Part of a small language model's weights.
Architecture: biases, tied embeddings.
MLP neurons of a small language model. Each row is named by its layer, matrix (up: input weights) and neuron, and shows model dimensions 0-127. Each number is 200 + 40 x the weight over its row's rms, rounded and kept within 0 to 999.
A block is one neuron, or neurons of one layer that tend to fire together. Before each block is what it responds to, as a language model described it from the Wikipedia text at the highest values.

Description: Word-initial "pro" fragments. The first word piece of split words, mostly "pro" (protested, proposal, problems, produced), plus fragments like "op" and "cc", and BOM/degree marks in coordinates.
L5.up951,232,141,181,201,166,202,138,183,234,197,204,189,103,201,127,142,160,265,236,182,239,217,147,157,141,202,185,220,240,197,206,187,238,209,249,146,136,243,187,188,225,229,252,202,196,281,171,185,134,206,211,241,229,182,201,189,236,129,220,200,134,150,186,160,176,204,221,234,156,192,162,201,114,247,210,203,231,235,158,250,127,230,143,164,198,171,171,130,183,212,253,164,203,216,198,242,207,160,172,206,196,194,187,135,266,193,186,236,169,255,306,178,281,198,294,206,180,188,139,149,170,219,179,256,69,206,222,278

Description: Standalone space before head noun. Bare space tokens after an adjective or modifier, just before the head noun it modifies, e.g. "Chinese dynasty", "local guest", "Mickey Mouse ears"; also empty table cells.
L11.up592,116,210,204,191,159,140,181,194,157,290,222,195,179,186,237,183,228,202,179,226,200,140,143,226,278,145,239,244,136,214,273,137,229,208,209,188,206,224,136,265,146,182,193,236,134,138,217,178,157,170,232,263,199,204,180,247,212,130,232,210,201,154,161,189,175,212,171,109,91,227,203,222,224,211,241,156,197,163,175,253,261,204,189,294,219,161,188,224,191,157,214,311,213,141,146,245,151,135,189,240,180,187,142,261,270,286,160,149,202,175,237,285,143,218,192,157,234,234,242,241,160,188,191,281,203,129,140,221
L11.up785,188,257,242,153,272,143,208,150,201,259,229,218,201,279,192,219,246,227,161,270,150,155,173,207,221,200,143,170,202,235,220,176,124,152,159,198,210,111,248,200,186,248,205,162,187,200,213,181,179,191,262,264,169,250,175,173,131,163,146,181,223,147,233,206,226,177,333,119,143,150,242,222,224,188,241,257,221,278,195,168,228,219,163,302,171,208,198,209,269,160,163,128,240,160,211,214,230,135,193,222,139,199,163,167,146,140,243,189,154,202,218,191,170,215,198,254,215,195,157,164,200,158,257,207,235,169,220,156
L11.up984,193,225,179,168,244,238,260,183,221,167,198,194,203,260,182,154,141,145,187,193,224,207,178,271,199,212,217,223,185,151,117,231,206,202,120,226,313,167,134,187,183,154,99,206,154,211,284,191,240,254,148,251,238,199,124,258,162,176,203,260,183,168,258,236,202,160,235,155,207,141,233,236,148,198,189,232,259,196,190,255,156,154,206,212,229,232,209,221,212,145,222,180,188,190,161,175,189,172,211,213,140,141,212,221,225,237,201,227,202,206,158,210,202,100,155,196,180,197,277,234,204,242,271,222,231,262,235,297
L11.up1335,200,222,182,146,216,198,287,98,205,143,202,168,204,172,231,302,222,226,214,191,236,218,164,163,198,205,202,167,191,192,183,205,198,159,202,246,158,280,188,124,165,154,276,209,144,122,214,164,168,241,182,255,206,212,171,215,195,233,218,193,174,175,176,279,199,215,264,235,182,138,179,154,154,251,224,174,199,225,197,204,245,249,229,300,104,283,228,195,183,208,232,163,204,219,174,207,191,217,227,176,222,158,182,202,163,236,244,228,216,194,108,157,225,126,169,175,148,153,155,145,245,249,218,221,188,230,252,216

Description: End-of-name punctuation. Punctuation right after a complete proper name in lists, tables and titles, such as the ( in "Kyle Edmund (48)", a closing =, or a |.
L11.up140,202,253,245,176,151,197,274,192,223,202,157,165,160,192,236,189,117,233,204,215,231,197,163,197,268,224,245,211,193,278,141,134,250,203,217,147,150,215,256,195,132,230,252,180,246,262,259,229,205,154,204,206,190,140,275,170,294,184,287,154,190,181,175,194,199,154,152,286,150,194,254,184,210,180,347,194,149,156,262,213,186,250,183,212,107,147,211,214,187,184,187,216,213,230,186,153,209,197,229,222,164,229,172,176,221,169,274,191,146,230,273,142,178,133,235,168,222,164,225,185,169,223,157,250,230,214,209,259
L11.up1328,225,144,170,183,180,172,229,261,291,151,276,187,226,247,244,167,113,223,207,236,166,266,249,160,251,193,126,197,242,230,248,122,128,162,230,201,275,178,183,201,151,118,268,153,145,183,195,264,129,173,203,155,171,174,233,205,205,185,243,169,178,210,214,208,208,160,184,219,184,172,152,250,197,204,234,221,146,192,231,229,222,176,170,225,163,183,219,215,196,157,187,162,196,202,266,224,162,249,230,209,194,219,182,135,181,209,145,219,143,181,233,141,222,202,260,241,155,180,176,250,166,247,183,213,211,202,289,206
L11.up1402,245,218,210,222,165,133,236,265,225,198,234,176,210,176,219,124,171,190,210,155,168,223,226,137,192,195,246,264,149,211,162,276,166,234,257,214,195,217,253,198,219,209,211,134,191,164,247,229,184,126,174,185,232,254,195,233,187,216,226,238,239,233,157,170,196,191,153,249,146,150,199,156,201,142,167,249,231,189,263,186,200,180,132,201,230,265,175,215,174,165,174,236,259,227,126,216,164,137,199,153,206,211,243,90,244,245,187,213,239,245,204,157,221,274,255,144,173,222,261,237,246,192,125,174,239,152,292,247
L11.up1474,214,255,191,248,176,157,239,141,256,144,239,194,151,188,161,198,126,193,133,177,179,152,185,260,191,168,218,247,166,253,123,132,132,218,282,150,226,157,256,174,155,292,187,259,134,234,214,204,186,166,187,201,315,261,258,171,183,160,290,199,158,216,189,184,205,239,193,163,204,229,235,192,219,196,161,181,162,191,242,223,224,166,189,304,125,271,182,252,177,215,184,191,244,232,188,234,224,204,238,209,185,206,193,141,234,171,245,207,127,175,166,162,223,141,224,187,173,183,181,205,143,150,171,210,208,174,294,188

Description: Name-end delimiter in tables. Token right after a proper name (person, place, team) in table rows or lists, usually the next pipe, parenthesis or comma, as in "Luanda |", "Sam Adonis (".
L15.up476,241,229,185,227,285,170,230,210,233,186,207,142,171,157,267,213,258,157,177,193,230,165,193,225,251,192,216,266,236,290,174,301,216,232,224,171,198,235,163,212,147,102,246,78,217,216,149,202,198,192,227,328,217,192,198,195,211,171,186,248,253,184,163,158,209,207,263,237,266,234,192,256,185,187,189,249,209,178,217,245,240,226,172,254,244,249,188,176,205,252,181,249,143,143,203,216,149,229,207,235,202,188,186,171,217,149,224,245,231,159,185,187,172,177,108,270,182,151,186,213,190,174,131,185,169,175,297,211
L15.up1154,231,188,287,159,171,182,148,206,274,111,148,153,202,203,250,249,244,148,158,211,202,212,261,233,250,235,145,276,118,167,181,168,232,193,233,237,214,214,233,191,157,130,161,201,159,292,236,207,216,217,110,230,235,247,205,207,222,143,190,194,243,185,257,289,132,196,169,216,290,240,153,224,185,192,253,229,225,229,156,216,181,211,146,197,235,223,201,230,204,181,146,192,270,170,209,235,233,212,208,216,183,210,128,201,183,254,192,233,245,168,195,143,169,212,240,198,201,189,213,232,191,231,153,216,151,295,233,196
L15.up1209,241,235,228,192,204,200,163,220,180,215,153,130,152,192,229,264,151,175,226,214,219,181,153,170,219,164,284,258,187,260,153,223,157,169,166,216,291,215,242,183,181,166,191,223,164,201,266,194,224,165,141,218,344,212,180,235,157,160,272,210,193,237,162,207,167,205,159,178,148,280,228,238,159,140,209,187,179,227,157,271,216,238,262,167,190,203,198,211,173,155,258,232,235,201,181,207,235,196,168,227,149,206,150,227,275,177,202,178,232,191,149,182,208,291,230,237,163,173,261,194,169,195,257,244,199,209,215,156
L15.up1389,268,215,240,202,171,173,165,226,234,202,176,149,191,201,188,227,238,146,187,188,179,201,233,167,245,203,150,272,197,183,190,222,153,159,268,173,197,225,252,165,149,102,149,109,193,228,222,248,164,176,135,236,212,200,183,232,201,181,195,256,219,273,238,219,221,199,240,223,324,176,204,182,202,243,195,139,171,113,221,250,237,188,106,175,211,176,210,211,237,170,255,188,220,191,162,205,208,197,241,227,219,158,227,168,162,159,210,226,252,78,206,231,175,213,131,179,143,229,198,175,259,228,180,166,152,170,228,178

Description: Table cell separator after label. The pipe right after a table row's first cell (track number, date, rank, Total), e.g. "5. |"; also the word time and mid-word pieces like ea.
L5.up224,140,239,172,183,201,211,233,243,209,259,184,185,225,150,210,319,185,251,206,170,214,246,238,225,193,169,165,137,193,186,259,270,188,233,272,160,189,208,267,249,195,181,189,158,177,186,231,194,210,210,202,173,193,206,232,203,228,231,256,307,253,180,218,253,149,82,223,143,188,219,256,222,240,198,276,201,162,209,190,223,226,234,188,284,179,289,240,169,192,148,234,202,218,229,181,220,225,178,135,206,212,214,179,253,200,118,217,137,134,163,171,172,180,143,227,203,173,223,120,253,157,215,181,214,217,159,136,172

Description: Standalone space token. A lone space token before the next word or number, mostly in pipe-delimited tables (before 47.5, 34.4) and in prose (was abandoned, was born).
L5.up1015,177,121,219,219,161,146,140,222,199,199,192,239,244,238,235,177,257,170,167,198,220,228,156,157,245,187,225,198,275,170,155,202,138,176,209,163,226,192,150,185,123,228,242,245,210,184,216,110,160,195,196,243,177,259,197,237,193,163,215,139,151,131,222,132,168,247,242,235,126,257,249,139,207,156,214,156,195,129,179,164,250,217,235,217,194,147,269,215,193,194,253,207,185,86,240,222,253,188,163,227,196,238,242,216,271,113,238,142,176,179,293,214,202,256,191,204,159,128,193,232,212,173,229,221,202,165,175,121

Description: Article and determiner tokens. Mostly the article an/An, including as the first piece of Angeles or Anfield, plus determiners and adjectives like some, most, only, full, main.
L5.up199,283,153,191,234,191,220,175,137,210,217,163,246,235,204,213,207,203,160,159,132,192,199,297,190,215,178,229,248,174,259,229,137,167,191,126,185,199,131,250,149,183,219,188,236,148,187,168,136,189,177,229,182,221,283,162,247,167,171,219,194,168,247,219,143,171,141,246,184,189,195,233,190,137,233,244,190,116,156,206,196,215,144,154,224,183,209,148,292,232,182,213,182,268,275,169,189,185,209,227,175,157,187,269,174,256,251,228,209,233,227,196,117,201,142,159,170,193,237,224,173,190,202,143,189,198,186,292,213

Description: Word-initial prefix pieces. Opening fragments of longer words split into pieces, above all pro (as in promoted, protein, producer), plus sub, con, re, com, de.
L15.up192,214,220,189,292,138,203,184,136,242,253,181,151,182,281,303,157,210,141,178,208,257,196,189,189,262,209,247,208,213,183,178,219,215,207,254,245,198,161,218,275,255,273,230,173,181,175,205,236,137,150,196,268,141,167,235,119,232,187,189,208,237,166,185,199,196,243,280,214,251,183,120,230,167,262,249,204,129,240,247,219,248,180,273,242,200,234,156,201,273,127,199,140,232,130,96,229,214,195,165,155,195,172,209,190,159,225,161,200,252,243,208,191,197,145,163,199,204,213,177,125,213,166,172,260,190,220,181,205
L15.up991,215,228,221,172,184,136,165,239,232,182,200,267,171,188,214,283,175,203,197,186,208,242,201,240,153,174,199,192,194,254,227,206,215,173,156,151,169,190,227,231,279,156,198,239,215,168,149,220,141,216,219,219,248,217,243,200,253,150,136,197,213,254,154,188,107,173,329,231,266,175,203,242,248,204,271,193,324,249,217,242,215,137,231,272,152,136,177,176,155,199,184,241,160,217,139,196,200,259,181,224,175,101,212,123,250,231,207,197,221,193,224,180,171,191,208,187,278,113,208,177,217,173,161,243,194,185,185,318
L15.up1250,251,195,200,177,171,211,155,174,216,112,163,220,231,174,196,138,184,207,190,164,310,119,201,255,258,173,183,179,272,155,250,160,191,199,175,196,131,184,256,203,220,234,204,237,174,217,229,258,194,215,297,258,154,156,215,198,170,120,191,218,188,207,173,198,149,217,152,225,290,170,206,176,187,246,117,231,224,111,188,182,187,205,204,209,195,135,225,165,280,135,161,208,180,100,243,211,183,211,222,187,239,216,184,226,219,193,203,214,241,229,180,176,244,269,161,242,193,206,266,232,196,194,204,180,172,234,240,187
L15.up1505,140,199,199,184,254,212,189,130,170,182,196,246,182,182,273,143,257,161,229,179,178,178,240,259,190,165,211,224,273,229,205,246,199,171,197,148,211,158,181,177,194,193,164,196,247,201,244,249,175,168,210,199,259,281,137,175,274,213,185,183,184,238,220,177,145,217,192,145,221,246,218,158,226,193,204,227,212,210,282,142,216,190,289,186,172,178,136,179,272,171,232,248,209,167,230,223,238,187,237,210,235,92,163,181,173,198,215,178,252,179,220,245,159,172,153,257,301,166,149,155,214,217,182,153,213,171,300,210

Description: Article "an" and An- starts. Fires mostly on the article an, or An/an opening a longer word (antique, any, Anniversary), plus some table/heading markup tokens.
L15.up342,184,212,217,171,142,209,256,147,253,272,131,270,222,155,219,240,216,208,173,180,200,270,251,186,265,252,198,193,142,263,250,207,250,207,278,195,154,182,229,210,154,159,197,153,173,232,209,181,203,213,250,183,241,232,182,220,154,252,183,201,209,211,128,103,222,172,239,141,251,256,264,185,203,167,297,205,172,185,236,196,160,217,194,182,217,180,222,208,178,201,166,200,152,211,236,225,182,193,153,175,270,247,182,202,189,256,163,148,191,241,196,202,183,235,130,143,237,233,281,217,116,208,157,127,182,121,212,170
L15.up354,237,268,189,188,105,181,204,157,196,179,214,194,183,166,178,130,264,254,155,192,207,184,228,209,178,161,231,220,172,223,230,220,222,186,152,220,118,195,172,282,197,173,218,222,219,217,143,167,222,163,187,224,203,100,168,136,121,108,215,219,148,211,292,231,206,185,202,151,201,179,188,187,271,265,173,261,125,193,160,214,242,183,195,272,162,188,262,196,254,191,210,207,227,249,197,170,242,197,149,216,261,209,215,218,172,234,252,248,204,263,214,206,192,186,92,161,199,183,87,185,216,270,184,285,192,239,205,183
L15.up1215,298,214,200,203,178,138,227,262,176,224,156,184,192,213,211,224,198,216,180,172,138,259,223,211,199,236,189,203,198,185,244,198,212,179,162,185,208,132,262,183,196,159,159,193,183,261,238,230,223,180,164,216,243,192,137,124,156,164,213,231,245,137,144,139,212,280,200,147,162,283,192,135,172,151,207,253,147,198,134,213,217,113,131,200,177,169,253,203,162,168,135,228,213,280,233,147,226,225,185,256,196,161,186,210,187,176,205,244,185,152,230,164,144,156,224,277,274,218,203,251,230,210,280,215,156,209,139,205
L15.up1426,172,256,133,220,202,260,188,217,175,204,137,165,203,205,201,247,202,161,192,162,240,217,261,233,168,233,202,178,215,279,246,226,248,224,232,211,196,230,174,215,171,180,189,168,200,95,223,200,199,181,197,224,239,221,210,148,203,218,164,209,202,143,145,171,166,219,265,238,189,213,170,196,143,264,236,240,140,209,61,197,194,222,157,212,169,230,238,244,234,208,146,219,182,232,217,238,222,279,195,222,162,251,214,124,282,216,289,174,272,281,176,168,144,231,198,193,175,166,231,203,151,208,149,250,165,207,198,148

Description: Mid-word subword fragments. Short word-piece tokens inside a word split after a prefix like re-, de-, in-, an- in common words: res-or-ts, re-ce-ptor, inc-or-porated; also abbreviation dots in pen., p.m., F.C.
L11.up672,174,165,224,271,213,137,179,228,199,259,222,151,239,208,190,244,105,244,154,184,134,211,180,289,176,203,240,224,182,237,186,210,187,206,226,142,143,185,169,233,292,194,244,133,218,198,154,206,178,211,172,201,229,312,201,221,223,265,190,185,208,244,187,252,202,180,195,225,258,127,218,253,233,148,129,228,201,201,217,202,259,144,205,184,217,216,150,235,207,116,129,163,254,174,207,147,185,257,195,287,236,211,273,194,185,182,226,190,194,214,202,182,142,201,231,220,191,230,212,298,124,200,209,118,165,230,195,240
L11.up1057,193,246,182,194,226,228,233,206,184,152,182,179,130,192,181,214,171,196,209,299,201,181,119,242,266,227,238,226,140,191,185,201,163,223,242,172,243,217,206,173,171,183,197,161,160,160,159,163,189,169,197,216,163,168,253,232,239,194,231,200,222,223,238,172,203,129,230,196,167,220,254,152,211,146,180,226,202,224,147,200,218,165,256,207,152,258,168,138,148,221,189,246,245,157,175,284,179,188,188,274,127,148,266,223,222,130,184,307,210,246,131,182,214,240,93,250,178,180,241,261,240,174,196,195,226,206,192,207
L11.up1081,174,140,173,271,218,98,181,226,189,161,115,165,174,229,169,176,183,241,192,214,194,201,235,230,231,274,185,265,227,83,157,175,266,191,190,198,178,177,218,271,245,223,181,209,212,183,130,131,277,228,192,209,227,166,241,180,175,120,175,180,205,147,250,182,195,229,228,131,180,109,219,199,175,188,163,224,177,198,255,219,299,225,225,259,270,242,214,219,191,203,225,212,154,190,273,239,177,264,138,208,177,98,240,236,248,234,222,194,130,216,215,208,182,174,122,203,186,160,213,168,137,175,197,208,195,160,180,191
L11.up1172,225,99,241,250,166,190,230,250,242,162,202,219,204,193,213,198,207,207,270,209,172,211,196,246,130,242,152,228,178,164,198,195,263,264,207,217,204,113,173,227,177,224,253,144,172,158,147,89,234,165,152,197,186,134,223,168,171,212,168,286,185,202,207,177,206,262,271,161,200,166,275,161,194,208,157,219,131,270,169,154,198,224,221,263,185,197,219,163,179,159,139,244,268,184,184,215,130,177,229,230,169,133,287,140,156,187,242,251,177,204,139,257,206,266,132,189,212,147,239,188,109,179,170,131,205,220,178,172

Description: Word-initial "pro" fragments. The opening piece of words split into several tokens, mostly "pro" (protect, promote, prohibit), often after "to"; also pieces like p-ri-nce, Ch-ine-se.
L11.up141,192,194,228,208,117,135,196,225,255,144,166,174,226,229,202,250,226,184,237,247,156,168,141,164,180,111,234,200,271,234,215,206,226,199,176,160,210,218,173,143,164,156,232,272,211,233,176,229,190,214,148,212,217,72,176,195,277,188,237,238,247,272,198,229,120,206,167,281,246,191,114,128,220,181,186,194,256,139,263,187,266,218,200,227,203,219,154,232,142,226,185,244,178,120,217,195,211,245,169,193,193,246,219,183,186,125,193,223,256,228,211,125,268,151,220,242,177,184,181,182,223,206,122,206,189,242,199,215
L11.up421,250,245,229,165,164,207,261,256,219,176,170,208,209,165,244,241,238,241,207,180,220,149,173,193,105,215,247,210,232,204,213,192,212,221,205,99,175,275,147,183,221,233,164,185,177,235,169,197,174,187,181,228,188,149,211,212,271,172,139,279,196,183,237,171,121,204,221,153,233,182,109,208,182,197,168,188,213,252,142,143,167,195,193,156,279,152,268,192,204,180,199,247,217,153,196,163,196,134,170,230,305,256,151,224,181,173,176,179,177,128,93,219,222,267,165,250,226,129,169,228,234,197,220,151,183,169,183,180
L11.up1012,245,229,201,186,233,137,139,252,241,143,245,250,187,177,215,179,216,235,219,245,149,192,182,126,237,179,214,244,247,183,148,161,133,226,220,148,193,253,195,233,256,227,168,124,143,199,186,195,152,164,227,160,160,200,202,228,262,107,165,227,170,162,182,158,214,176,191,296,195,225,183,188,99,146,170,227,289,219,242,269,212,219,120,257,132,230,208,250,190,267,231,220,184,194,271,183,234,172,277,257,156,226,196,193,195,153,142,128,179,224,225,215,231,210,215,242,236,193,172,206,258,246,179,195,247,189,166,190
L11.up1024,195,152,239,227,214,151,235,163,271,146,199,222,193,259,241,202,146,228,232,185,128,268,133,236,222,222,237,146,247,200,105,213,171,223,231,237,208,163,94,219,171,195,169,193,140,188,225,210,215,248,240,170,176,257,255,206,205,173,198,259,305,247,137,184,211,233,185,223,138,156,146,181,144,180,174,145,127,260,136,208,194,237,242,210,233,179,159,120,247,213,198,224,170,239,187,231,155,180,289,215,237,173,177,216,205,203,177,164,166,194,170,138,224,155,267,243,250,243,197,199,264,267,143,175,221,223,174,198

Description: Letter "a" token. The token a or A, mostly the article after commas or prepositions (a writer, a German), also word-initial pieces like a|ctor, a|way, A|.M.
L5.up1278,218,184,88,245,208,180,247,239,211,288,252,205,239,214,243,236,184,217,180,139,206,218,144,261,301,229,92,191,214,218,268,233,212,269,209,148,151,215,256,118,186,197,169,241,213,212,243,189,153,107,179,178,198,192,246,207,164,229,194,171,253,201,170,198,226,206,92,192,120,145,272,186,172,226,230,193,180,135,191,169,183,133,166,191,268,233,269,147,199,287,165,190,229,223,228,192,146,219,217,152,191,218,252,186,247,243,130,169,168,239,196,225,211,210,201,151,129,246,171,204,200,236,167,218,121,187,185,230

Description: Word-initial letter a. The letter a or A at the very start of a word, either the article a or the first piece of a split word (axle, Away, AEW).
L11.up117,125,214,200,176,236,242,157,225,269,246,194,189,245,226,174,249,130,238,240,240,193,181,182,188,273,234,195,249,219,335,260,245,183,200,192,175,194,187,206,178,179,161,181,127,276,130,153,177,238,180,197,174,254,175,205,165,179,283,208,224,184,196,226,153,199,207,224,220,196,239,180,217,139,176,185,193,152,175,179,246,151,153,154,147,234,137,149,183,248,168,194,221,173,168,151,232,151,241,174,237,196,171,249,225,179,189,170,159,203,146,189,339,247,225,148,243,162,184,221,124,176,220,166,119,220,211,200,252
L11.up481,191,261,161,145,199,223,213,257,233,263,252,196,228,240,195,145,216,206,181,276,273,219,307,159,202,247,198,191,175,239,266,165,239,208,197,169,216,259,218,196,167,204,194,174,208,237,199,183,184,210,179,306,221,117,176,202,215,58,195,187,241,180,207,181,192,155,150,186,214,211,221,222,170,179,215,253,157,178,212,206,193,192,217,142,247,124,205,208,163,147,154,193,186,150,210,234,238,156,141,215,270,169,229,147,203,238,187,184,196,210,193,198,227,163,135,175,183,212,251,197,274,187,143,191,254,215,181,196
L11.up678,214,218,164,203,166,174,232,214,256,191,228,152,145,232,190,251,216,140,206,139,156,196,178,182,297,185,193,174,183,142,164,220,233,169,173,260,240,168,169,208,183,211,197,182,195,274,255,154,278,81,214,267,265,185,165,187,247,191,156,202,140,231,213,166,248,242,161,229,185,242,169,249,249,173,206,242,210,137,197,192,219,162,229,160,211,165,181,233,210,189,151,175,295,126,232,208,72,180,170,222,223,156,236,160,202,256,194,226,158,127,106,220,206,157,169,208,206,152,178,167,206,275,129,137,215,132,163,175
L11.up1477,240,190,194,193,258,141,202,200,234,186,237,170,114,201,240,190,209,203,156,198,189,298,189,242,228,190,213,242,234,241,199,176,183,191,158,222,219,153,164,227,270,231,139,219,212,158,166,136,198,221,160,183,236,182,190,176,159,238,155,199,223,266,233,192,224,226,123,158,248,203,202,201,188,199,208,163,173,191,283,243,257,178,281,196,213,282,142,202,173,166,113,191,207,149,179,198,199,195,238,231,229,192,155,159,129,131,205,218,159,239,94,194,188,184,185,234,188,225,188,147,205,231,234,236,148,242,260,166

Description: Standalone space token. A bare space token that the tokenizer splits off before an unusual lowercase word, species epithet, name or number, as in "Calomys lepidus", "A. menghaiensis" and "includes 39".
L15.up217,102,191,244,204,224,182,225,219,247,128,218,190,221,221,203,186,245,233,189,171,176,228,194,276,271,268,205,263,118,142,249,169,154,192,144,128,134,184,155,174,215,156,179,228,207,157,276,196,261,242,204,210,223,241,124,181,168,188,235,221,128,140,147,210,171,161,201,179,219,201,165,254,198,208,207,298,205,228,216,123,240,220,286,213,187,190,279,247,148,164,152,192,225,115,230,177,207,208,254,253,258,226,141,208,228,188,204,213,140,261,197,204,260,207,289,189,154,218,203,242,194,210,177,148,238,177,167,217
L15.up226,143,211,222,170,195,226,266,102,254,217,143,215,233,198,187,156,194,268,150,212,188,179,184,212,267,163,236,229,171,164,151,225,235,194,193,162,261,130,239,268,97,195,214,214,158,137,190,149,184,228,154,184,209,177,202,253,207,247,195,186,174,221,177,194,165,189,227,236,170,224,161,172,145,223,230,222,246,178,249,120,218,207,179,260,172,208,135,242,233,194,170,190,217,141,238,210,200,186,242,197,255,170,280,244,223,166,190,157,202,219,274,156,241,192,181,179,209,245,257,166,208,239,177,106,219,253,206,192
L15.up1103,205,285,158,141,243,248,198,183,230,213,232,167,147,197,269,193,215,130,176,186,240,171,246,190,269,273,154,143,254,236,212,283,168,184,201,164,164,246,209,158,142,196,243,221,193,175,166,199,179,142,243,268,229,211,184,161,198,216,231,224,195,191,212,231,159,191,198,240,171,256,156,178,171,246,234,200,110,142,214,119,206,181,241,209,302,247,166,216,185,224,150,201,196,135,182,198,204,213,187,275,325,222,210,182,238,148,271,169,209,254,155,196,189,170,218,217,200,198,222,180,211,215,191,188,165,213,169,206
L15.up1358,170,239,183,263,253,112,165,218,192,248,232,170,210,194,212,211,163,225,163,216,175,218,196,250,231,142,129,130,149,184,213,214,147,190,208,219,187,175,190,221,207,193,225,249,178,197,177,182,227,161,212,169,213,111,241,206,249,179,169,207,236,216,268,142,172,186,180,242,224,257,133,172,242,200,185,242,139,237,255,246,117,168,197,298,141,150,122,243,148,205,209,197,171,160,218,159,189,184,191,205,180,227,179,159,256,213,233,161,159,265,185,154,196,219,196,250,249,226,247,225,267,177,169,139,208,247,208,224